MLP neurons of a small language model. Each row is named by its layer, matrix (gate and up: input weights) and neuron, and shows model dimensions 416-511. Each number is 50 + 10 x the weight over its row's rms, rounded and kept within 0 to 99. A neuron's up and down rows have the sign that makes its largest values positive.
Before each neuron's rows, "fires on" lists the tokens most often at its 100 highest values on Wikipedia text that the model never trained on. A number after a token or word is its count.

fires on: " World" 18, " of" 15, " world" 6, " Nations" 4, "\n\n" 4, "\n" 4
L5.gate1096:50 48 46 45 49 41 47 52 51 53 74 62 40 51 48 40 43 54 61 34 51 45 61 45 68 52 53 43 48 65 39 45 52 55 50 53 51 50 67 59 52 47 55 48 46 75 58 65 65 55 51 57 50 46 49 57 58 55 43 46 36 39 71 46 40 60 49 65 67 52 46 45 70 44 57 44 51 31 50 44 52 48 47 44 45 32 46 64 36 39 57 30 54 61 56 48
L5.up1096:45 35 39 51 48 36 47 49 54 45 57 52 54 50 34 35 53 59 64 44 49 39 46 69 33 62 58 48 32 62 53 49 57 32 66 49 69 60 53 54 43 49 48 50 42 61 54 54 35 52 58 54 46 43 60 45 44 44 56 55 58 52 49 42 46 58 64 43 36 49 41 68 45 59 59 43 44 62 60 55 38 36 59 49 47 52 40 48 46 35 43 50 54 41 45 48

fires on: " in" 28, " the" 24, " to" 13, " Supreme" 5, " of" 5
L5.gate1039:51 64 42 43 43 59 45 36 56 43 68 49 55 51 49 45 58 58 48 45 56 56 37 37 46 56 63 54 61 53 65 51 25 50 52 56 24 24 50 50 46 46 57 41 37 45 52 48 38 47 35 59 69 48 49 57 42 46 59 69 50 50 50 36 71 56 54 43 63 44 49 37 49 52 54 45 49 46 71 43 52 48 42 39 46 34 44 45 61 66 52 50 53 67 49 48
L5.up1039:66 52 49 25 37 49 49 50 38 45 56 41 45 52 50 49 63 55 49 61 52 56 56 49 38 64 48 59 45 54 53 49 27 62 48 52 50 59 46 44 47 43 54 51 52 16 54 52 53 42 61 26 69 26 62 65 53 38 47 54 39 58 59 83 53 63 49 31 53 48 62 55 61 65 26 33 51 47 46 43 67 63 45 44 43 34 52 44 49 64 49 41 27 40 56 63

fires on: "," 42, ":" 13, " |" 7, "." 5, " The" 5, " " 4
L5.gate1461:60 41 66 31 38 52 40 56 64 53 55 34 48 54 62 32 41 72 50 42 50 57 56 54 40 43 60 52 50 44 46 47 59 47 61 58 42 60 44 48 52 53 56 60 43 29 38 59 47 53 65 59 51 48 47 50 55 50 42 53 27 63 54 47 42 64 61 35 42 49 52 55 57 51 54 34 61 64 61 41 46 44 50 36 32 46 50 33 64 47 47 57 54 63 36 49
L5.up1461:52 54 29 55 47 39 41 49 62 49 45 38 49 44 51 55 41 51 43 27 47 47 47 50 44 36 33 38 53 61 56 42 58 49 51 61 36 53 54 37 46 47 63 33 51 44 71 56 47 59 62 67 79 61 48 57 47 38 60 56 35 28 55 59 46 52 73 64 50 58 31 64 49 45 44 46 51 55 57 50 49 56 46 46 38 63 32 44 48 52 60 58 57 56 58 44

fires on: " |" 26, " –" 16, " of" 12
L5.gate423:39 41 43 61 47 53 62 49 40 43 35 56 56 54 53 55 45 50 50 48 42 41 57 63 57 57 44 60 43 41 60 52 42 35 36 33 53 41 59 62 45 56 53 51 56 49 46 54 56 51 61 51 45 63 50 67 63 54 42 53 54 55 44 49 46 79 50 65 57 59 44 67 50 60 34 40 30 40 42 64 34 45 60 66 32 57 62 29 62 57 54 57 58 39 49 53
L5.up423:46 41 67 63 46 42 59 57 42 45 45 78 60 41 57 51 43 56 40 47 40 53 58 45 70 61 50 36 41 60 61 51 46 72 52 62 38 51 59 44 46 54 56 56 54 52 47 58 32 24 37 51 37 59 53 45 59 43 63 41 44 48 42 49 59 52 35 52 72 39 43 69 53 46 56 62 63 67 58 51 47 52 58 42 46 41 49 55 58 44 43 51 45 55 57 46

fires on: " which" 21, " what" 18, " that" 13, " same" 4, " such" 4
L5.gate894:48 52 33 55 38 59 47 58 53 58 49 72 45 53 34 57 52 49 50 57 54 68 46 48 45 39 58 53 62 50 41 59 52 60 44 56 56 48 58 28 47 63 62 55 37 58 33 35 47 59 60 47 60 24 56 66 42 62 42 53 45 41 77 45 76 47 47 49 53 47 43 28 42 60 62 70 40 58 56 52 44 42 57 39 40 48 63 41 59 62 45 54 67 59 48 55
L5.up894:35 51 57 45 34 53 52 43 46 73 61 58 57 64 48 71 56 55 70 48 38 53 63 46 52 48 41 42 72 56 47 60 44 39 51 44 42 54 53 76 47 53 51 36 35 38 41 45 39 54 55 52 39 55 54 48 57 66 54 43 52 69 64 47 64 70 53 26 48 26 52 53 39 39 60 42 48 49 45 51 43 33 52 54 38 55 64 53 72 60 33 61 63 55 64 50

fires on: " in" 23, " of" 18, " on" 13, " is" 7, " for" 6
L5.gate1934:40 55 57 58 53 33 44 42 56 62 47 32 41 20 52 59 67 58 55 37 32 38 62 46 44 47 66 39 51 48 48 47 35 68 37 51 47 61 53 56 42 63 48 33 40 51 58 41 51 50 42 74 53 47 38 56 41 49 59 53 52 63 38 42 47 43 41 51 47 49 52 60 60 51 50 54 70 60 59 50 52 57 44 51 49 60 40 46 61 38 44 39 44 70 24 46
L5.up1934:57 63 46 32 70 33 38 62 68 33 33 52 62 51 60 48 50 44 56 57 57 51 45 50 49 44 53 36 42 58 43 59 42 45 46 43 57 70 56 40 49 44 48 42 68 45 25 20 50 45 53 43 41 49 55 52 42 64 48 61 37 46 42 58 55 44 57 51 58 47 62 68 51 55 51 42 86 52 41 45 45 59 42 42 40 60 64 29 72 42 48 49 35 38 51 56

fires on: " which" 27, ")" 20, " that" 19, " It" 8, " who" 6, "," 5
L5.gate1250:38 65 59 36 62 49 51 36 34 54 52 48 57 41 57 50 70 40 54 62 54 60 46 40 62 60 51 56 50 50 56 51 40 69 60 63 48 50 56 43 50 47 46 52 62 25 46 50 59 46 44 45 49 24 48 59 44 51 34 53 58 39 46 55 38 43 51 58 46 65 62 44 44 58 48 32 52 29 54 56 51 12 35 47 49 44 51 49 49 37 55 43 46 56 39 56
L5.up1250:45 42 51 62 52 56 70 37 33 50 47 48 43 53 61 53 59 44 69 49 65 55 53 44 48 44 69 54 52 40 27 53 46 60 57 63 55 52 44 52 46 39 52 66 45 45 50 44 42 49 66 48 42 52 39 55 39 51 45 63 62 32 31 57 49 64 54 51 27 41 44 44 37 46 46 44 27 57 44 71 60 44 49 44 45 46 45 55 53 51 56 49 56 37 46 46

fires on: " and" 39, "," 18, ".g" 6, "/" 5
L5.gate1581:33 75 50 66 41 32 37 28 58 52 55 39 50 49 37 60 51 52 37 55 62 54 57 67 37 63 42 52 57 48 51 66 58 56 59 55 74 48 57 71 44 57 62 40 64 45 39 52 55 58 48 46 40 40 63 62 34 69 37 42 48 26 65 53 45 59 56 51 60 64 52 53 62 48 61 52 59 33 62 61 45 59 43 50 52 47 37 60 39 43 59 32 51 44 56 47
L5.up1581:49 55 40 67 62 48 58 49 45 53 39 58 47 34 57 38 45 64 57 44 47 58 59 55 22 40 50 46 71 41 48 68 33 54 51 59 50 62 41 42 58 48 33 61 50 75 52 36 52 51 51 47 64 38 70 48 50 57 42 55 49 45 59 50 68 46 62 45 52 53 56 37 53 62 53 56 47 42 54 62 59 53 70 45 41 59 41 59 54 57 54 60 52 42 67 53

fires on: " be" 41, " Pe" 5, "e" 5
L5.gate1499:55 64 57 62 48 43 42 57 69 29 35 41 31 50 31 46 53 55 54 55 39 52 56 53 42 43 34 43 54 42 55 35 40 54 30 30 37 57 37 37 53 46 53 60 45 44 48 60 47 46 85 42 45 57 45 44 48 49 51 46 44 48 45 60 48 40 71 62 41 58 57 39 46 34 36 52 72 55 40 56 59 44 40 41 62 45 43 46 48 34 34 58 54 59 68 53
L5.up1499:50 44 47 59 59 49 42 31 64 38 70 27 33 64 61 59 45 61 58 56 48 33 47 59 59 56 62 49 44 44 58 51 71 61 50 42 61 27 41 36 50 47 44 59 56 63 24 51 33 48 73 52 53 55 58 42 55 59 31 50 65 36 56 44 51 33 75 44 53 46 45 34 37 61 53 52 37 64 50 62 60 46 47 52 54 40 42 52 32 40 69 31 41 69 56 38

fires on: " be" 18, " was" 15, " is" 10, "'s" 6, "ac" 4, "c" 4
L5.gate137:50 58 61 58 54 51 36 63 58 37 58 49 47 43 50 39 42 65 50 48 45 57 64 61 31 36 35 50 47 50 80 65 48 72 41 37 58 57 50 44 61 70 39 52 37 38 50 45 57 36 56 41 54 37 30 52 51 55 49 60 52 46 54 57 40 51 54 41 34 59 27 61 41 49 31 69 41 55 54 65 55 33 47 47 34 41 49 51 60 49 56 56 54 49 58 34
L5.up137:54 49 54 24 46 60 66 48 50 68 43 36 58 53 37 43 38 53 44 42 47 30 59 71 55 51 59 44 55 50 64 56 55 55 57 54 67 52 45 31 38 51 36 44 28 61 45 52 55 45 39 41 53 63 53 22 57 43 51 52 39 39 31 47 48 35 32 55 67 33 52 50 50 34 56 65 51 56 56 40 53 44 48 48 43 57 41 46 48 50 48 41 41 51 57 55

fires on: " |\n" 59, ";" 8, "%" 4
L5.gate1695:37 53 55 44 53 56 62 41 45 43 55 52 48 52 48 41 83 39 38 61 44 70 58 51 43 53 43 57 51 37 39 55 59 45 52 52 54 55 59 55 69 47 46 35 65 42 54 45 61 56 63 45 48 46 47 60 67 47 42 62 57 60 52 58 81 55 55 55 46 52 52 57 45 52 64 44 52 45 58 58 54 62 59 59 43 81 56 58 35 27 47 56 59 51 51 71
L5.up1695:45 62 56 63 42 43 54 50 70 64 59 54 39 49 59 39 68 70 37 55 52 56 48 50 33 62 45 55 50 43 38 46 50 55 71 42 51 39 53 37 38 43 42 60 49 42 32 60 37 50 41 44 46 60 59 71 49 52 46 50 41 40 51 42 33 73 45 54 57 49 71 45 49 63 51 43 54 49 45 44 54 58 49 45 45 64 67 42 38 59 57 47 61 64 51 50

fires on: " to" 58, " which" 10, " a" 10, " that" 5
L5.gate1734:34 48 63 52 64 43 63 56 51 60 47 60 27 68 32 58 67 53 51 43 42 53 46 59 37 54 74 37 64 39 32 55 51 52 57 65 68 40 65 31 47 52 44 48 44 41 49 52 55 61 39 62 43 41 55 51 64 56 45 37 58 47 42 51 49 41 41 51 54 64 42 32 57 48 53 42 50 47 53 41 62 46 35 45 50 52 48 41 53 51 47 64 43 68 40 48
L5.up1734:60 32 59 66 46 53 60 49 54 61 60 66 49 47 43 61 58 48 33 34 43 50 56 36 41 56 55 51 50 37 51 40 54 51 47 40 53 37 34 58 29 58 68 49 54 40 47 55 58 46 55 61 46 55 50 64 40 43 53 49 47 53 56 44 61 42 68 49 56 62 47 39 31 55 36 49 57 50 72 43 53 55 48 49 41 48 44 58 76 54 43 45 51 49 64 48

fires on: "," 69, " that" 12, " the" 5
L5.gate1660:48 56 55 47 50 48 58 68 61 85 47 54 47 30 52 59 53 55 52 53 52 38 60 52 50 61 57 48 56 47 33 48 60 64 57 41 37 60 54 49 52 54 73 51 63 59 39 44 70 50 54 44 41 37 53 82 44 45 38 57 40 57 50 65 42 74 55 73 55 55 75 42 43 52 43 64 37 44 63 27 36 25 48 37 41 52 49 53 51 56 55 59 51 47 50 62
L5.up1660:40 24 39 46 49 39 54 56 48 66 60 41 50 53 50 49 31 59 71 55 47 44 53 62 65 48 46 38 46 43 42 42 46 47 47 45 50 41 45 51 39 43 41 75 39 43 64 35 38 70 37 52 48 48 44 49 63 56 56 64 58 46 52 37 44 52 70 50 38 48 46 38 50 44 51 32 44 57 54 67 57 36 37 47 37 53 58 53 49 33 41 48 50 42 46 61

fires on: " De" 15, "o" 11, " Ke" 7, " Be" 7, "po" 6, "e" 5
L5.gate107:42 54 53 32 62 56 41 54 37 36 59 68 53 37 57 58 59 41 69 59 47 59 53 59 33 49 40 29 40 52 53 42 44 26 44 52 46 50 44 32 54 45 51 51 53 40 37 55 59 55 54 56 46 70 60 46 40 48 57 49 67 45 45 83 49 55 64 54 40 39 40 47 52 39 53 47 53 46 51 54 58 56 37 69 48 53 72 61 42 51 47 55 53 66 49 45
L5.up107:55 43 58 38 40 53 35 42 64 45 44 51 47 37 59 40 38 57 64 50 62 71 69 69 40 45 57 27 60 38 58 45 48 33 39 42 59 55 42 37 54 65 50 48 36 50 36 40 64 48 56 51 56 58 50 42 58 75 58 44 71 73 51 58 50 58 68 55 61 53 29 39 59 44 52 32 44 57 41 38 53 44 40 53 53 47 52 61 35 57 36 40 35 57 43 63

fires on: ")" 39, " (" 19, ";" 10, "th" 5, " a" 4
L5.gate2004:63 42 58 46 59 40 54 36 92 44 42 54 56 64 47 41 54 48 49 32 59 60 44 44 44 44 31 63 54 47 51 34 55 66 60 56 55 50 42 49 64 34 29 45 57 34 48 46 55 28 39 55 49 65 57 53 40 50 45 61 31 45 42 52 51 39 50 53 62 56 58 50 44 48 65 53 60 46 51 47 43 18 56 69 64 49 47 63 43 41 73 42 44 63 58 65
L5.up2004:56 65 53 54 49 39 36 56 64 44 40 67 42 39 57 38 46 68 45 34 54 47 34 43 55 50 47 46 48 59 52 49 52 50 42 44 44 53 45 45 56 59 55 52 64 41 38 37 45 61 43 50 47 41 35 52 45 56 59 34 52 50 34 55 31 56 47 38 57 51 59 53 45 60 47 60 60 47 53 55 68 64 43 47 34 43 51 41 65 39 40 53 45 46 59 47

fires on: " as" 27, " for" 9, " once" 7, ")" 5, " named" 4, " shortly" 4
L5.gate429:48 59 73 57 47 35 32 50 48 62 70 32 74 56 47 60 60 42 32 47 20 55 43 57 42 59 34 31 43 56 59 36 43 54 57 73 46 61 48 56 45 63 48 61 64 54 49 38 34 49 42 51 40 44 43 47 48 48 33 60 40 43 50 43 42 53 53 55 70 62 50 49 62 40 35 40 34 66 57 50 49 52 36 53 50 42 57 39 49 47 33 69 56 39 46 33
L5.up429:44 69 56 64 47 55 35 28 54 56 69 45 62 62 49 48 61 34 52 43 51 56 44 66 47 49 46 50 18 51 54 50 40 46 63 47 57 57 46 56 45 66 38 47 49 50 54 67 41 25 42 53 47 36 30 48 53 58 56 40 58 67 49 65 42 45 54 81 49 42 49 51 51 32 38 44 42 48 44 39 52 51 39 40 61 39 57 53 55 57 42 53 57 43 30 36

fires on: " the" 36, " a" 11, " first" 4
L5.gate2169:49 53 38 51 54 57 59 47 29 59 63 63 54 62 47 57 62 46 61 59 35 46 54 46 37 43 65 57 61 46 50 28 34 62 63 48 32 56 48 34 47 63 62 57 32 67 49 47 38 63 50 43 58 47 49 50 62 61 45 57 50 45 53 69 47 54 39 49 35 41 48 38 37 28 50 47 42 41 35 47 46 38 61 50 38 50 47 47 34 44 59 71 51 61 56 59
L5.up2169:60 36 72 29 47 69 45 64 33 48 63 43 36 58 62 55 76 59 47 47 58 45 43 39 47 52 55 30 43 63 50 43 62 37 61 44 43 42 39 24 57 67 46 50 46 44 52 54 43 37 45 48 72 52 51 63 44 40 40 64 59 43 26 58 50 37 49 55 40 39 49 50 46 47 38 53 50 74 40 50 47 37 55 44 39 40 66 52 55 61 59 56 62 54 46 57

fires on: " |\n" 38, "0" 9, "." 8, " " 8, "–" 4, "2" 4
L5.gate1612:44 43 39 43 35 65 39 38 43 45 57 47 75 46 62 46 55 64 44 65 46 64 62 36 62 36 65 52 55 37 51 37 54 72 41 53 50 50 43 57 57 59 51 47 45 34 61 43 51 51 43 62 73 65 57 48 51 59 50 65 51 60 33 66 59 60 61 47 44 62 52 41 56 62 54 29 53 64 57 38 43 41 55 76 27 61 68 28 48 67 35 43 47 46 55 28
L5.up1612:41 53 60 57 42 53 52 33 35 58 46 66 47 48 40 68 50 53 42 45 44 46 29 88 52 60 35 54 43 36 55 62 47 61 67 71 32 65 36 62 46 42 57 52 45 68 66 66 56 40 48 63 58 54 62 45 57 33 41 52 42 49 58 55 44 29 46 42 41 43 55 56 52 50 58 44 56 54 46 66 38 39 64 49 38 38 60 50 43 48 45 44 49 55 42 62

fires on: " to" 23, " and" 8, "–" 8, "-p" 7, " –" 5, " " 5
L5.gate1302:59 58 42 49 41 55 43 50 42 57 40 57 51 53 57 57 40 46 51 40 67 51 70 37 53 57 50 55 61 57 52 41 66 64 51 55 54 47 58 64 42 52 45 49 25 54 48 40 54 55 60 68 78 52 47 59 47 52 49 55 49 65 40 32 57 60 40 49 59 67 53 54 41 34 50 38 35 68 59 47 33 59 49 53 33 45 45 72 46 40 58 54 48 43 45 77
L5.up1302:52 31 59 58 52 55 47 50 54 49 40 49 28 52 44 71 44 44 59 47 33 47 36 41 54 37 47 49 44 47 51 60 71 47 54 62 56 41 37 43 57 50 23 50 46 60 57 55 51 53 62 44 41 55 63 69 45 45 56 66 51 47 54 56 30 31 48 42 56 57 67 51 29 43 45 50 68 62 45 53 59 45 59 55 67 59 38 51 47 50 60 59 57 40 65 54

fires on: "," 18, " is" 16, " &" 9, " was" 6, " and" 5, " had" 5
L5.gate1688:40 32 43 50 41 53 54 48 60 47 44 53 51 64 29 73 40 36 49 41 58 52 64 51 44 61 58 60 44 57 63 63 66 67 52 60 62 36 48 49 56 58 34 39 66 53 59 47 66 33 55 49 31 68 40 66 47 43 43 49 38 55 61 47 40 52 39 47 53 43 29 35 45 68 48 35 50 42 64 28 48 69 51 54 37 36 41 43 47 31 41 73 45 45 54 58
L5.up1688:54 65 53 38 57 65 58 55 63 55 46 40 46 41 71 52 44 56 64 71 32 59 52 56 53 29 74 28 55 46 63 47 38 34 44 51 51 46 50 45 44 63 43 63 63 49 59 48 66 60 43 37 61 49 39 57 64 61 57 41 62 54 44 53 44 56 51 54 51 53 54 37 41 52 45 44 48 47 58 60 64 51 67 62 46 51 60 58 44 49 46 53 61 51 52 53

fires on: " |\n" 53, "2" 6, "0" 6, "1" 4
L5.gate678:58 40 63 66 37 57 45 56 55 55 38 70 34 49 43 61 58 69 42 47 30 52 40 46 41 56 58 54 42 64 57 43 52 54 64 57 47 63 46 40 68 59 37 47 42 56 38 46 41 43 36 36 48 64 48 52 52 54 44 55 55 50 57 39 31 37 57 51 56 52 45 42 63 29 43 56 41 56 43 60 54 44 51 67 39 69 44 56 61 42 49 59 35 41 62 52
L5.up678:57 57 63 47 48 61 46 39 43 51 67 54 43 49 51 37 49 38 44 52 48 60 56 62 44 62 43 39 49 24 22 54 55 43 39 43 51 54 47 35 43 52 55 45 59 52 36 51 43 41 54 43 63 51 35 51 52 44 46 40 57 57 70 51 65 34 48 53 49 66 63 53 57 55 56 52 48 54 52 54 58 63 33 47 42 70 50 45 46 55 44 64 43 37 27 50

fires on: " the" 43, "'s" 20, " his" 7, " some" 4
L5.gate743:56 68 43 50 52 62 52 54 51 51 47 40 45 28 61 62 62 52 61 32 66 48 49 47 61 42 59 57 37 31 26 55 34 41 50 65 63 37 37 48 56 50 59 50 37 72 50 49 49 67 50 43 44 49 54 63 50 42 32 55 44 54 61 69 31 53 49 53 51 48 50 58 44 48 35 62 39 50 58 53 40 41 45 39 35 45 35 50 44 45 57 53 56 50 60 55
L5.up743:65 45 49 47 50 45 61 54 48 57 53 50 41 54 58 49 64 53 65 53 51 47 59 49 45 44 46 46 40 50 55 51 59 60 55 58 67 69 57 49 47 57 62 52 50 34 43 55 52 58 54 68 58 65 49 44 38 63 31 58 42 38 50 39 66 11 48 56 50 47 50 58 42 53 45 52 41 65 38 46 41 66 62 47 49 45 55 54 63 67 54 55 55 83 48 56

fires on: " a" 21, " as" 18, " in" 13, " into" 12, " for" 8, " of" 5
L5.gate1858:60 42 62 59 38 45 44 41 37 32 45 55 51 54 43 66 49 50 55 39 45 63 48 52 38 56 29 56 46 56 60 33 49 42 75 68 35 61 43 62 32 46 53 68 59 54 59 77 51 54 40 66 52 49 65 63 45 45 36 47 52 47 47 54 38 59 35 53 50 56 53 56 46 55 57 79 54 60 45 44 32 29 57 55 55 48 61 55 68 50 56 61 41 47 49 57
L5.up1858:32 32 66 57 54 67 50 48 64 50 53 37 60 43 44 51 65 27 56 51 67 42 44 36 46 39 47 50 41 57 54 53 62 53 65 41 44 52 59 51 53 57 50 49 58 71 54 47 43 54 45 57 42 39 63 39 65 43 58 55 63 44 40 55 58 50 41 44 46 36 56 50 63 48 47 42 48 49 42 37 41 46 41 36 39 52 55 62 37 57 58 65 31 54 49 52

fires on: " to" 31, " and" 21, " |" 5, " Votes" 5, "1" 4, "0" 4
L5.gate1223:71 33 63 39 33 54 43 46 49 54 47 57 45 42 67 52 63 47 49 36 40 63 51 61 49 55 45 43 58 51 54 45 58 49 50 52 56 58 34 52 52 74 62 49 35 34 50 31 52 65 38 57 48 49 44 65 33 45 46 62 47 30 69 37 48 43 38 55 39 53 47 50 36 60 55 28 30 54 44 55 56 60 60 34 56 33 49 48 49 53 67 47 66 46 68 46
L5.up1223:49 68 42 53 60 49 51 45 42 51 58 51 48 41 57 38 45 33 38 44 51 57 53 42 42 53 47 57 43 32 66 67 62 37 54 55 58 32 55 62 47 58 48 44 48 45 30 37 48 63 51 46 42 57 60 43 62 43 64 62 55 62 62 65 38 41 41 54 55 69 56 46 37 53 57 45 58 59 55 69 57 59 55 40 39 54 62 49 42 46 53 54 53 38 53 46

fires on: "," 43, ";" 9, " (" 5
L5.gate1610:53 33 57 45 49 78 49 55 54 46 34 66 50 40 62 46 56 29 42 46 42 59 49 45 63 40 53 49 51 49 68 42 80 52 42 46 76 56 66 57 25 45 54 52 54 58 43 41 65 58 63 45 46 40 55 50 41 59 52 51 55 50 58 50 46 45 70 36 35 58 39 58 51 49 51 57 59 54 54 50 52 49 50 50 59 56 49 72 36 34 65 42 47 28 32 66
L5.up1610:36 22 63 61 42 53 61 48 36 67 56 35 50 67 34 53 69 69 56 32 63 50 51 36 41 53 42 48 55 55 52 48 49 57 65 54 62 56 31 35 50 34 41 34 54 50 40 46 35 44 58 44 56 65 41 59 68 44 53 55 56 34 38 54 47 49 44 46 47 42 59 56 65 54 35 41 43 60 73 33 60 34 37 31 45 67 64 52 57 46 48 46 43 50 45 52

fires on: " to" 32, " a" 12, "   " 11, " " 7, ":" 5
L5.gate1222:57 63 37 46 53 50 53 28 59 45 54 41 46 54 60 38 58 54 55 43 53 56 66 72 43 50 61 58 55 58 48 56 37 51 55 56 46 55 53 44 51 63 61 66 47 66 71 42 48 51 59 65 54 37 43 57 54 36 42 43 34 45 33 52 58 63 57 72 57 60 60 56 56 39 61 54 56 58 43 56 41 57 57 51 21 44 44 54 46 48 50 62 51 54 54 58
L5.up1222:42 66 58 58 38 56 50 36 45 42 54 47 39 60 36 58 60 56 32 39 54 42 43 51 40 50 51 49 49 37 42 46 44 46 38 56 49 66 63 39 57 42 65 40 48 55 67 46 52 62 46 56 56 57 44 49 70 58 49 50 48 25 39 51 55 64 47 58 65 43 39 37 33 53 59 46 40 66 38 31 53 36 48 35 47 54 48 44 42 48 37 51 42 57 59 50

fires on: " as" 56, " for" 12, " is" 8, " was" 4, " were" 4
L5.gate1268:48 52 47 50 48 50 52 48 40 63 33 43 46 46 45 44 56 28 63 58 50 43 42 63 52 47 30 45 36 73 35 57 35 37 56 57 59 75 51 37 43 60 61 60 43 51 31 59 49 52 50 44 50 40 37 58 42 22 39 53 47 54 55 55 28 52 37 50 49 46 44 50 67 54 46 44 55 57 59 49 45 39 51 35 61 40 46 25 32 33 50 36 65 50 34 45
L5.up1268:66 68 59 42 49 51 39 48 61 51 50 51 56 45 45 49 37 42 64 49 47 37 47 47 44 28 49 63 41 42 57 67 54 46 57 42 41 52 63 38 53 50 42 40 50 56 58 51 56 58 63 49 42 56 65 48 52 56 38 46 56 33 33 42 55 22 48 47 56 53 67 62 36 50 41 47 62 51 39 50 40 51 62 64 58 53 57 45 55 40 66 51 66 61 49 50

fires on: " in" 56, " of" 4, " " 4
L5.gate2393:50 37 59 54 48 34 44 28 50 60 73 56 55 45 63 48 55 47 56 51 57 38 45 42 48 64 55 52 49 31 38 20 62 64 43 41 55 58 49 41 30 53 46 59 77 38 58 41 50 47 50 56 65 60 32 58 37 54 37 51 64 49 44 55 53 57 66 54 48 46 39 34 64 63 43 52 51 59 56 41 37 32 63 60 47 40 50 58 43 44 65 58 63 48 53 45
L5.up2393:58 47 62 59 45 69 57 49 55 56 57 63 49 48 57 43 57 43 55 44 41 63 40 44 32 53 64 64 51 50 56 68 58 47 52 76 68 65 59 52 47 36 67 38 41 48 40 67 61 44 52 52 46 61 58 47 35 58 39 63 59 62 63 42 57 45 58 45 55 67 40 53 60 64 56 49 35 59 61 51 54 41 56 43 47 46 49 50 66 64 45 62 40 42 39 42

fires on: " the" 66, " |" 9, "'s" 7, " The" 6
L5.gate1365:40 41 52 60 37 71 51 67 47 58 50 57 36 29 60 49 58 55 54 45 55 44 55 36 53 53 55 51 58 59 39 52 51 44 70 55 48 63 53 53 47 52 61 38 26 67 58 45 56 41 60 51 51 44 59 74 58 38 36 64 46 47 39 53 34 49 48 41 42 38 61 60 35 54 37 59 35 47 49 37 50 53 53 38 21 60 72 51 57 58 49 45 49 53 45 73
L5.up1365:46 57 42 50 44 54 63 59 59 45 55 58 39 35 51 69 47 62 40 35 56 52 58 37 66 47 62 45 49 42 43 49 43 47 61 24 32 59 46 56 58 33 65 58 62 76 59 37 56 50 55 34 41 57 59 50 54 44 46 44 53 52 48 47 42 50 40 56 48 64 53 45 53 67 18 35 36 52 48 51 49 49 48 51 33 40 49 48 47 46 48 52 38 46 48 48

fires on: " a" 23, " was" 12, " of" 11, " as" 11, " to" 10, ")" 8
L5.gate226:54 57 41 46 41 46 64 41 44 36 43 56 64 57 55 59 57 54 61 50 56 49 38 36 65 57 42 56 37 34 50 54 49 69 56 51 61 53 45 55 56 33 40 55 61 55 48 64 48 26 41 64 55 52 48 43 44 26 36 54 52 51 50 35 49 45 33 49 39 59 60 62 54 65 46 27 54 49 48 57 60 38 55 46 61 34 52 49 64 46 81 63 32 44 43 49
L5.up226:38 43 56 29 47 47 43 58 42 38 71 41 41 53 39 56 53 54 46 32 48 55 49 57 45 51 47 40 71 48 66 54 58 60 46 42 52 48 44 45 51 56 55 39 51 44 70 52 49 44 49 56 49 18 68 36 67 51 44 41 35 51 48 36 29 77 62 42 48 56 46 53 57 52 63 48 44 51 48 53 64 63 61 47 52 39 47 57 62 61 43 60 52 47 54 39

fires on: " " 50, "|" 5, " −" 4, "," 4, "." 4
L5.gate1528:59 33 48 56 43 51 43 62 58 67 39 58 54 47 43 60 46 45 45 50 65 68 46 44 40 50 58 44 49 59 43 44 47 69 39 55 55 42 44 50 52 47 46 37 54 38 50 40 52 51 60 69 62 61 55 64 67 53 58 48 62 67 50 45 35 64 61 47 50 62 55 51 51 65 36 60 35 57 44 65 63 48 57 49 34 48 66 57 48 61 35 41 49 63 53 57
L5.up1528:60 62 41 60 53 71 47 40 55 48 60 53 31 47 50 45 55 57 39 38 53 58 42 44 46 38 42 61 54 59 50 48 54 50 57 45 46 35 57 68 45 41 51 38 45 59 62 51 49 35 59 63 42 40 52 67 47 69 41 36 55 50 50 54 50 59 53 56 56 59 46 43 55 54 47 44 53 59 32 53 39 53 47 75 61 47 46 51 31 39 36 53 49 66 41 52

fires on: " of" 64
L5.gate1426:47 59 48 48 44 52 33 56 46 55 54 46 62 47 56 65 44 51 55 55 64 47 49 52 44 46 63 56 56 37 64 52 39 50 66 59 54 63 58 61 38 50 58 65 47 45 61 62 51 57 62 43 42 48 51 51 45 57 47 51 59 51 59 66 65 65 26 53 43 52 36 71 53 69 52 50 45 40 46 63 34 41 48 46 38 50 48 66 49 47 58 50 59 55 44 65
L5.up1426:30 41 59 45 46 24 56 72 59 43 57 55 53 52 35 62 49 44 38 64 60 40 57 61 53 67 38 48 58 60 66 42 57 37 48 56 51 57 59 33 44 54 43 60 46 47 48 61 42 47 46 54 51 54 53 51 32 55 32 33 57 40 46 55 68 57 43 62 52 52 48 54 56 63 62 31 36 57 68 52 48 39 50 60 41 51 35 70 49 42 47 51 48 36 48 54